From a checkpoint of a small transformer trained on Wikipedia.
Size: width 192, 6 heads of 32.
Architecture: LayerNorm before each block, learned positions, biases.
MLP neurons of a small language model. Each row is named by its layer, matrix (down: output weights) and neuron, and shows model dimensions 0-191. Each number is 500 + 25 x the weight over its row's rms, rounded and kept within 0 to 999. Numbers have three digits each.
After each neuron's rows, "fires before" lists the tokens most often just after its 100 highest values on Wikipedia text that the model never trained on.

L11.down69:499460491553529498550504506482537510479500524497478519526526480516532511469527509472483511516482505536508488529492481479492500528531503516508498529521522504501457495481537503489490513511469534513454457443512492455511483512505516544458497505485477474455441568493494537465528513487531509500497534499481510513503454487528456471505504502467484428519467488524528533477425454483500495531529481527530516502457480488506546487501515496465541481515503465514522510511475511519518483482495468497497525489513491518498495475524498450513516482511508461510512531522525486502489457529522492494
fires before: "2", "0", "6", "4", "5", "1"

L11.down2:496484479508532529485453514516545515491462465503458445510509486563520527485512468512476506525498504460498494489481507526514496507531498559521499483513510465500513501519472486542469516510477456497458504483485488527549538525528484455526515483541550485471467471501514520554502486489507483501492487499496492503458492508514513511499476489501494522497455496495513474538476509498510504549484484513528476490544534458539538470461493519477504493499438461507490511529471503510503525549484467497455491529463479501510529463481511513523482512518528486522524531492519551506527485472470473533
fires before: "ion", "ist", ".", "ions", "ment", "ing"

L9.down324:524482502476502489522515481471499484566470481480510460492475500515494483508513523494467525534495519475486493469504517479493511492470520483484479543543527529518515495485486474528503494508527506513485452504494477507510485478465523503518503559507515492448471515442545556465499514505472496498467432478507473525501484507507502465491480496501541537497508513522460479454508529475473504522485538551440516557504515512526494480552512538523541504523467487480544516475517495478493522548522498551514491497484475488468463516488454528508525502473485487510499506485478492508514464495520541501
fires before: "ed", "ous", "le", "her", "y", "ion"

L11.down554:473477524501506527516499460485519478489485504500524477474532463537540514476514488516486502490478501470561516506434513514467502506518517475526501535511538501438564540511468446517535462485468504479522489494501492506535512472446483524470486508475518480478501467471503496504478472489501492549532518519455490506501544474541476524538514526465515511485505496486517525525477542496523568454495484486499498532511493482463481511503513490522469497479505523519483490542514523527520477481493510471487482485492466518516509446499510474526482492461527525464550495469513506514514530485535492498
fires before: " ", "==", "id"

L9.down369:476512538509493511458515543538492534528484462474544534482493531451536486536497528521514562516499509541468493510513481502503503560515522504470505528510509443483506500539465464491475472501522488471531498516503468514516507484496509462468501481503505519496475504519479506519455479458474481527502517477510472499452493539476531496533488483509501478435500525491494511483514544504510471506486519534469501516491409532506501490534517494542499535482466508455510482521492463500522501490476474514515483518517511491515479509500530464500499508503497531463474500524555458483480538509509496527
fires before: "ased", "orn", "el", "ro", "l", "ur"

L4.down57:546515464493568512483472463514495556461479509518507483502499541478477466533521497522528541520478532531464481487477505499512512496521499519538493505498540494500495456507545480499478502500510468543476493503527493535521540494522500526509483506499514514480508464532508466488507511409516508505519540483451485504503513483475492475509520521473534483482460482477474491540496522466509526474481487508534511476507464510463497448499507519522515485480457485483499505474484507506502486476547496519458486477473486492530533472485525516442538477496510481517475513484494505561537492523501507554
fires before: " |", "al", ":", " of", "ed", "ced"

L11.down436:541488555490464505477448504493542494507443512545501531496497431523559534472491489518498451498517494473476570516532468472507543518494470509504478516462535519511483470523485532506462464537525503496496500509500504517493470489527524447494527524499504503514487500512521531506497532498498490555507539501496524495509511510450484514498509529473522463468502512486452486495481510490554523514515486535509491534467514492478510481505486450521517497476511509482483532518529499487489507504509501513445469484465484512473495429477479480515510500487546510456517510473500526477493496477482488512
fires before: "an", " (", "ra", "ie", "ished"

L11.down550:515470492515497508528509502496466481508469572474480465508551484504493532544497507512473494499493531471485509469503508516508468498483488454491464499522501493526540496504491525541493526470517499504528483495497501494493511495520480482460530508509472523475475455554484518499484530468482477450505490522485470476447466515488537481537527531461542468551507488523529498505497520508489490521512462529483481498497529498484536503467499462496498502545481493499482547490533475472498459433486493527541491453532465518474520502522479540501560545500504521542470533484530517498484484485504510501
fires before: "ed", "ress", "and", "m", "i"

L5.down621:483516536470506492479487542469508517539472494521477522468459509509465504529503477508529480486478492477498484522529467463456523562526496516508497494483498523486490465491508505522538495505497479512499458478474510489518505535470509476532511511474480514506506548519491519484484514461510451525530506471539508512509562519497491532478521519508525533514496509525534556524466506495545481482472504527470509483469490493483491499523496489495469486504430480468468500468525485554457465501517493480469454519499492542489472513451566504532512545504492473474524468503513506515480510559508508498
fires before: "a", "as", "|", "her", "ome", "om"

L8.down251:511485514461504501502522445498499475535526496497515514452486508522508513492516460515429494476499466530479481480505506457492504480509517517535483513497519497512502531499548520485529499477527501505517513505504516505513480470482503495525434505467474454499533493512466514481451554469481457499520481463489529507512491528468522477487492500528521497478465513511479517514564559508521492470524513516587440508525477537499510522472439503513522534474482520476529495513511525484493490484469443479525512466471501522492521508526487550508514524518495469501480521508513476480509502520498524498
fires before: "2", "1", "3", "6", "8", "ect"

L4.down636:476527507494508473481480481478472505505511490483542520524480489466492468512489491509466495517489499511505484453534503472460489476532516554509542512498508488476509487485477556501523492541498490520501490510553517485507489563464519506480511500526496471491531514553493498488461526521432498482493483542500453501490496471489496447486484507463498531513521501518466487527537493527501527498518519527506488495543488450451497511528507469492519489543442499527505522472489495490519500508508479488530487491541451470497525507475538504525522514515535522483442555497475530520533499522469444484
fires before: " ", " (", " |"

L11.down448:489479475491541499497465494514468477540488482524489492479518481499553465511513514536480475508474500472522542473500520490517505535510519498523542529499524471508522503507519538481530444496488532494522500472511487466512472521549498516485524491514490508480462504518514473480478500465551489529541524474527515499543492535487510476509532535494488464484513470522506481492491476472468515483493478439511478510525477518556494487480462454492542457507494478499549503482515532511540506518514484516519478512540499486541507535480454460453498522509489521467462477480504487472448543535509511456
fires before: "9", "4", "6", "0", "2", "7"

L11.down123:465482496510508472513536506509493479452476518519532472501532498507504510496487490473512505519521500542449483473539529524491526541492533487530525449523494564484486510491486487455532513501529505525481504511479497518519498511522483478466475472471465461485509497554506509500461464541524504465517505523433513504489446531503505472492532509512495525506487521526488526499518517543516479506543474457468495545514492513522483451482570538525507498457533471523521533466499475522518496537482509514483508489475510493495497501474464489518488543483456490467461500467505532470488484485471520496
fires before: "ed", "es", "form"

L8.down428:492460537487520503463508474514518487553511507476485506489481523512504507526488538514464509528479505503513516502501514519528475516544524512518505546483511469478521504495489532533498497468508436507489514498540490507505491516472518506511491505492511445434473506487454469498527452504492493497455531534461546494515484494505471517540498487472518509557514501489481444498471488435516489522508475524514576525483491507447454515547519518488513478522475494526460498522484482511491487473535505521496478544486487462485500487496540476481497544501494519503511532456489505476500482545482478528
fires before: "le", "y", "ord", "it", "at", "ate"

L4.down595:523477473479495501509475552482548486516499493526509532457489495479478497487556539512496473478530505515468527481501493496489501507508502442513493510492511482464519506505483457504489509507497529508528500526485460565497526474475510510532475517518480490496530522502477557496537537510473442505540514439482511517485476498502544508498450530516510528488511527495496476492488489520539509498471490476497504480450501480527473481528515504491508500507529475494529482497494462531526525499511510472498531493559512509488512528478536452463481447485514486546536527464493479490522490429466469536
fires before: "N", "n", "l", "W", "-"

L7.down606:487488531522561506510466472524485506512499515483476479483507490504495481476511489453468536480500466532454524458545553513513509470515525529490536551459519495467521549503474509481497492477528514504502509505527493487491464498549452532512453507491479501477490505517503558486486468522492512511521488480495531502503484506511481506491501501528482474493455502525476456545514511499497441503499522506515495543505545485497474536497495460516458488493487489514478528514478452478521464518545469490488491521471450476468547495515489491505517521522524497543506477535441530510461533500506486522
fires before: "or", "ely", "iv", "ive", "ic", "ly"

L9.down553:453533537480517496521475488481464528483521482510535468516567528491527470505471500504506483535482488464511472465548498497488508444554502467506536475504483500515515471497524483518509496528495496486500517564516481467518471508507467540465481502536483471551517516477502486475511484489517469483464477514485485516484464501471529468492522534484444514543471458456519500519512491522521513497480488505499510530514442471503497515502504534493485457509526513481476472481514500519514470478537553475527510471487535529515479483513506526468513503525552500548496525484533463500531515490494477499
fires before: "ased", "ed", "ase", "ced", ":", "as"

L11.down552:515509560538471538446531490500498492469452475485516504513512521527474503476530539493444476463531488528476486461501486501451524496507506508504452531509513510528527477478525497517494520462479479499489512468454526522495471492533508532456489478498499477520536488463522519514509503517473476496535467498483486534488482482507468502509491510486511501458467489471510495516536521453511520473535512508484544502467492483497547479503493505504530472536540507525565510555517487480481504529517478491534506531534465523502482516518498497529465486508483509504506491530522474443431506510474524495
fires before: "c", "p", "ult", "ign", "erv", "ident"

L9.down452:506515526498504509502499537473491484507561510496496466507503513540519484508518487446531483507476517508501505470504513433495490494469522456509506505512568515482482531488494525494494529474480507480468465482513530494488455482462507478547476473516550490500525505508540499522502527460528523538501532535488474506510507479473523490479404507502480536541506507455488494509466464526469529531522506497503526453472487507511520531507513480510482520533476506535515458518452482488515518461496492509499498528487537524528507530511525458470507479492487518488522501512482516483489448452523521468
fires before: "-", "=", "1"

L11.down84:462519532534480485499464483492476504512489532520501486564436510493564486516494507511493548476499450501483478475531484465450480499522527476538509471500502492503488477490502545504522500521492504455490526483511517517489506465520482525510524506468453498491536494490485506466529470471540497528503518510473500537509504525466515486466529491518487502507499501505499516535516481531511525491487510502526450514490489495483520476478499534535545509516501469484503514482511480461505505449459515506462478473536526491536542462479522487461503540501499507539558494529451543467523481512462475539
fires before: " ", ":", " |", "one"

L9.down136:520467502475460504463554514493497509528482490491501503467541476502497509498498503475533480479515493514498510475497501531515463494467494467506520533462485472501502492502504492510469510531521506500515464489491502470489481503530499554522531504463487514509521499495533465505501502489548516503463517512455470535481464515500510514510478493471493460508470461519530527496512510439526448456527477521499464505527486488457454497526541515461537495505512553507541500519537511520499513508541487472556540528534448475464523538542483513550484474483451495464511532487500516495459507506490533513
fires before: "0", "1", "8", "6", "3", "2"

L6.down328:471464534519465502481449472525454505482510467474487468541482515500499477508491501494488495523535537499488487501520510537427521477497551516522507434511508453481512526516486485513489500483531510477471497517511541500443517490510471507521463488502465545524541500539498533482495486524521488520543499534509505488513527489550525485506527497502458483525493514495501528485521452480518556516477504455547532511476513472506507507519482527492530490485495512472490449496504509512466472501483483483499523476517535517494453485516502488541495498491506518475490486573467503546503516490487454485
fires before: " |", ":", "s", " C", " ", "p"

L11.down3:464517494490518523480485501497493524474502478505487539506471478482506465477481483524526530472494499489479507490446455512492482470473537467491511514516480529487464516484503499495483519437536441509492488438495551527513492498498568490504446524499460520496482488534452495515540503511551487529487518510443514516496497506499522499530492509498495480473526500496522495498553475527499505490472483530494562510542496492491517489542509504517517519524484484562525518547511513457484490529473482540475505504473522501444513506545486463488488483477506518501508493525490529514507470527454522530
fires before: "es", "le", "it", "ely"

L9.down313:518481523488525498487529521538504504515496525529540453520487511520463492472487495508445504481516481519488495559514476491454500483505514534458520503502488493465528472431470492508544474476502449489504480530495477528479499484460475533512460513503514496479504530519520465469528480452475468485555525512487512519532497494529494494492488493522514507504541548523475508488485541525521502522540502512507487522495502518500515514505496481561509460510480515485483476510446494479551485483546518499519496512489487493502509504445468541479489448524484511518514480530515535475532523454507490442
fires before: "-", "8", "2", "er", "5"

L8.down312:515494503509479518505530514522501520476489492515546502509497524483492483509491466528518483464492511512455464465511514523494497510530518500502485485519511518497456491510462486475504497588524509507525479511467535448546496521532504507508497542505479524462478517470497444518469491494490485478488503522466486508480473521464463550496532518477516505480512511454511490545492492546519566491489538538497493507475443475471479488528519534516485504531503448527499491506554479469496487502487515523507499506530553464494481513528535468510493501528537483483494497430475472488522510475474466492
fires before: "ck", "ild", "ision", "d", "e", "om"

L9.down574:502520468497519513461503503526492516548516480497525505482503510469505500502494469537468495495520522521473490467518511494500543472482475466549493473525453516467504496507488472479539474465489517497485501503527489543536502501494489508525500485496460491484507494519517516476492484489503496512549532486490481520524503464474480491481511512551478524578487469482500511479482497486482518470482531499490477422506522498502428498486534480492501514491508530512496518477525558472473468509495494489532457454507501561455513494514526529520516541494551505445497508501503506505574513485497549530
fires before: ":", "al", " |"

L8.down210:501487469474492520487504461544450459514500517524505492519553494484456447487531491463482513513521450511555502506454478522514510455548534516499487514505505513489491501472490521568499514524497470500489510495467506482510528524476493524474528529497490509519477509463554490484546493491545517477481462541515490521480431526494462496527506530541499544506468486500473469499508488528554484505463460491467491554518480531535497494489527559504496472502489486492542488462500484497488500461496513512535490502488486519483492496516475500510509500518482499496504472523503471489533474488459491523
fires before: "pt", "p", "port", "erv", "ed", "c"

L4.down422:505493539474463518476469411487488483528492508519481458553450489485483522497547490513528500505543488491498525504464510513475491497478479524491492513494486495484543519466459481529452504502514488512472515487467503491482532551486512481518460506534519507474521498511480527498518499514517529537527545514498454453565507505512530506517559478480505498526478505549469441506518542502521519500445515487509480516499508524491511523503479519473508477485473526525500473451495458490517506525522462512488467529527483468467514510491509461525467516499508517502517479513530510526480481504493461492
fires before: ":", " ", "s"

L9.down81:511543510478505491512547517476520515497488528498495504484475493461516519535522518492493507441477478527579508480480481512510467500487479520504524514514520511490496496535528524494525541497520481501469532539434506555468510504498461503501490527477512468534526537461521447509496510479469478514507501492485545510529473522502509494494511475490505521444515542460472456540501528487522491513521496496485462543476474501527484513552450530498533491513496494475476510502510499510512446498493455522514479494539506517471523511488467443452491523479472519481544483467491501491462503499490485489
fires before: "ed", "al", "d", "am", " a", "er"

L11.down146:495520526499522478490517483504492518507506532483521500560510484473482480527466519482491504439483483500557493474487540509495470477485502471522468508531502504470503517509516533512475519550524436489520517489483519498538540446506461506472511494535515500481491490478512482495491499506536477529511493539491500466505528505490531558543494533526520546499501480494521509508491482547529531521510508558510532496452491536522480504491481479546456534484465485484511516505445508528495500504484527493504498484502470534472443508453483440523460499483499497499474503495484471506454505447498476495
fires before: "ated", "ed", "d", "es", "ation"

L6.down456:491525512509543495460480479511535504488480546496481509526514454500451488477534491443537556495543505512510517524510501498465475491486506502514463514505531469506496436524528497528527497488485470535478538460478460494461471538516487461502554487446498528520504485513509513530470513481503482462518501540493519494485461491521475469526531502459487486511522492474520511527538489492503506492528471508540541523522467499476515502523517491490490498494507577505496530503515496494516527493497487501467523539476504517481494482540482480494521456500515493469551460498455493526460499462522517494
fires before: "1", "2", "ord"

L5.down492:494527533469488496556458519485476511512489498511507496533462459534468493505489492521470494479463509509514493477501492528495525504493492535511527515478470513507477530535481437501524509510443465479493514527524500553511490475507508487472529502513472510427520483510502522487500476498502490474499512468482516513525512451502482518481494515539497523513495481525547488469488492502478466532512498551489507468444552478516489510500494489470471501502579494509530482493514513515443481485511510522482475533523525531477468500504486480513491474529482512586509526485476505546522479534502539473
fires before: ":", "ite", "ished", " w", "ate"

L8.down587:513412479535484514472528481536496456502527489496527476516537516508498505476414490525465532461501457507471496523528538505473521491535519499524451472488468479488474509501495494500571508468489475490508543505503513498485490472490495493480486474491557525511535501484499502527508529480478534487514500488497524509489521467489518521495478486499523471494500479496498492540471485480492541493503506462439506507451486529565500497482528536516505474491566536468480521472481523538475501517504503516512503508510499466527509500542499482513512473506519511504494488517493488517482532478453540522
fires before: ",", " ", " to", " |"

L9.down354:486498545519488532509529509512457487547497483503439473551504475514495530498522493513452510513476512513498522485502486522503490521489481509467487530501465477451484521497504506488482504475516481452461508484507501530452506462513515495475529491522567528517532503515530481471492516487551475487515453531521521520533516466497538456512482516521486456505511496519516494501506516534469470477488435503491511503496563497421494507508471504469497487452510501475470508525460513487466487529514506478488500526511531476512464542506485495555504527537500510489492498505482516531503552469502500519
fires before: " |", ",", ")", "C", " of"

L11.down155:483488480468473478487493478491482476500478525509499527500536454500447496484466501500536532481484513491489536494504485487481457487566497527473516531517482529506510485491471577492472509511500492567477514509516514490509471490495495516497491499508481485447515496497487527474525517511511505515468518553476492482516493487506493458455542529503477510495506492483526485515489532524465539444548498468511498488519522505432508508487558505524485466483492503546499491485472509512512479510443506472497507477509479481492547467475539515496565484516564530519528523506530528511509517505474481478
fires before: "-", " ", " ==\n", "3"

L11.down150:480506496551524526521487525545508493478534498466475478482493469489442494485551505453497533520512509491515464435464495528481465489513490472503524533499540505495567528529440449472470487512525520503498498483501525530509524526515525510476476517489539499536521514477474510497459478511515504499520489519528492483477466492468515544507471494508496489481496531508507544521504505488516462475508503466490449518507513502504502546492505463491527500518476488477552476502493472523497556507510436467465524467511547531502479505506543453490491475496478521482494514486521493487507525469524515484
fires before: "ub", "a", "ass", "ose", "ust", "er"

L11.down630:556475513493519470516498487512536484450511505501472481515503476515470473483471476509529478498459502480488545489503465458480469523520496490537489504503523499479498481484487549554521498509519514470519465510514518494494481550433493478510487472481515511513492475480539534502529536453501478505549514502472521542508487522554466524525484490448501570500509487468494524512534467464522504518499510522512482532484447457521519515456497516513535500489514480523514468504484494493488541495486519521507527497491520515547480534489446509484491515491486473513497505450522468493470507455519530524
fires before: "fore", "ing", "gan", "g", "h", "st"

L9.down245:529475456502529542460506477516497515511503497520496503545466500492513518459496500495523471501483461495511489536477527509486512475514461479507478536454495521536478525505479477478532511507497528471481505488516505500514502436505476505494467468500482507502502492484520496514466519513492497536522490497512479539497524511454559478463505493510527462478574512505531539533482525550507504487499507515524505463531530505504468502465522541449492482507503522536464494480476490480507501549471526481532512527504479490410509548453468480518498539519507491468524515492515478509538502452501487508
fires before: "ound", "t", "oup", "my", "ch", "m"

L5.down28:521506490477497539457479494509504496487520544520458468530486491471516492478538550531429528491477497434487527534513514471460506540474530512525513510525493549577495503481502526502500496497542513521522505495491489503534519505512517522471456495529477492474475486459484505529509477530518480521450467516505485541493502493475457493503530538474488478485487481521496514559538489505508530560530476488479520463551478513521463503515495503485485483488454490470524511510468526438479501507463494462508496503477489507509513509482471495500502525504495495486527469517511525508506458506516470511
fires before: " |", "le", "o", "any", "et"

L8.down574:529462517507490548539437455460524531457510415550507484514472486464516538519502448510467509489492503494497468502493470493477484508496500454484508493473457530492497519465511471514509453527489542527481511521532500553518521512548490512473498465477559494485500487489492541512541502501518482489502531505476514508511506499515473504516552502516537493476494485490509439474488480472527526494511497521516501481517458520516469501528518494526529502513530563486493492493504473503497487464490440473483485501532500531515525484486520514535495484498481525481510494525489514524512516541475497482
fires before: ":", " ", " U", "."

L9.down544:488483460467473510487528467535533487487479504530513463557514497464530454558504507506508493488539462526480518485465482531504479521509485490529551498492531505529514493503492453487504499504518545488491471466514506489556507498551524529492456519478522521490463442503479516465461484518512514462538488480497530495524475521519492479475501489490481537455494476474530487485504502480508484538500501521514480473514523528519481503484495443477503499516528483458530480535497542499493494505488483508494582498464523505497457543508497479500558498475484535498511499539489511502472503471514502464
fires before: "es", "inal", "in", " |", "ent"

L11.down280:496501460487511473512468500493516520520508469517497514521515512503509463500444494489476506529489519540538492507487456512516503509500501515499493527510504542493589509505489473480523507495488520493533531528465444523489513473513490483529465479501463536482483463445482501477463539478513484471498536483473497517484545483462509545468513504515503453484490508486521516499492532500538539506496501473502499576486465549491485435510529491480518466479493502517456531485495493500512505499521493519498495557454513514523529513470510459544503533479473509519452471498507482480470507510495535524
fires before: "1", "2", "6", "9", "4", "3"

L11.down17:497524439513521516498458510522482510478448539489477482499523505457540511488475501518498481522491479523533500505478502523513482515473520477480488471477542506499495493478414498488513514535530500534502484504488525501526494498496479467506479524466505503452478490534502490491525522488494503500515497513494469552524477482532468479473495523471479516522466510458517517502517466567502520490483510471497525531515550490485490542494503509498515569463533490509531447514499500480468496482505470527488543484475489509468555542503507475496463484516523548484536509502525501499516474478433529532
fires before: "0", "1", "ard", "gan", "ile"

L11.down376:514513489496456532512498456492500535521467495506468439513475500512520492529519504478513452512529516509452526514493488473545505463518510562464542477539520469525521501466499507480512488531522529527488511478531502491484473427532459478494476481508506485520523514505500476537513506542489471514459441490532505579477498526506532512502484537468505445519530527491471514479488466502497536511488462505516532536495516478516506522527544495473474522488482497520517490545469462487497486499482519467480457499514477493516507495526486538477510503498490474496507457480476512506477528513496489519
fires before: "or", "ment", "ional"

L6.down500:475501553479504511505480527520505529470515524517491513491507457480507488497510476489531474517514531521467542506458505546490471512514513497485501500460512548485506475514464490510530483532489536505533508497477523511533451501506513494463488507480540509510521492510535495434507502520489471534448498499502494513498498481478521519487468506495517509525519491532436513542495526489497501509453472498475550484484467520470502472491561472487516508520536515542467455467517469448500518498519503505500475486516480464529494557506503525546509507449523535495448527500491457453504466476486487509
fires before: "il", "-", "on", "y", "m", "ork"

L11.down355:515494505476467430490502484528518470501529484499519515508503486499490548506490497527495535497505490543567496509474522476498505505516462497484490506473498501540449556518537515560544512527491471492519473506510455488489477505472507520487517485523465502462507537449513504521479551485467519517498489495480516497456510521493466504484511458551499475494546467511509486524529447534533510479479466481486467536494470491495484493514516473520515501524521521460515480499484467509463550525513511463482493463537482542498469496477527509520487484488510560487468456512486488520527535504493494511
fires before: "9", " in"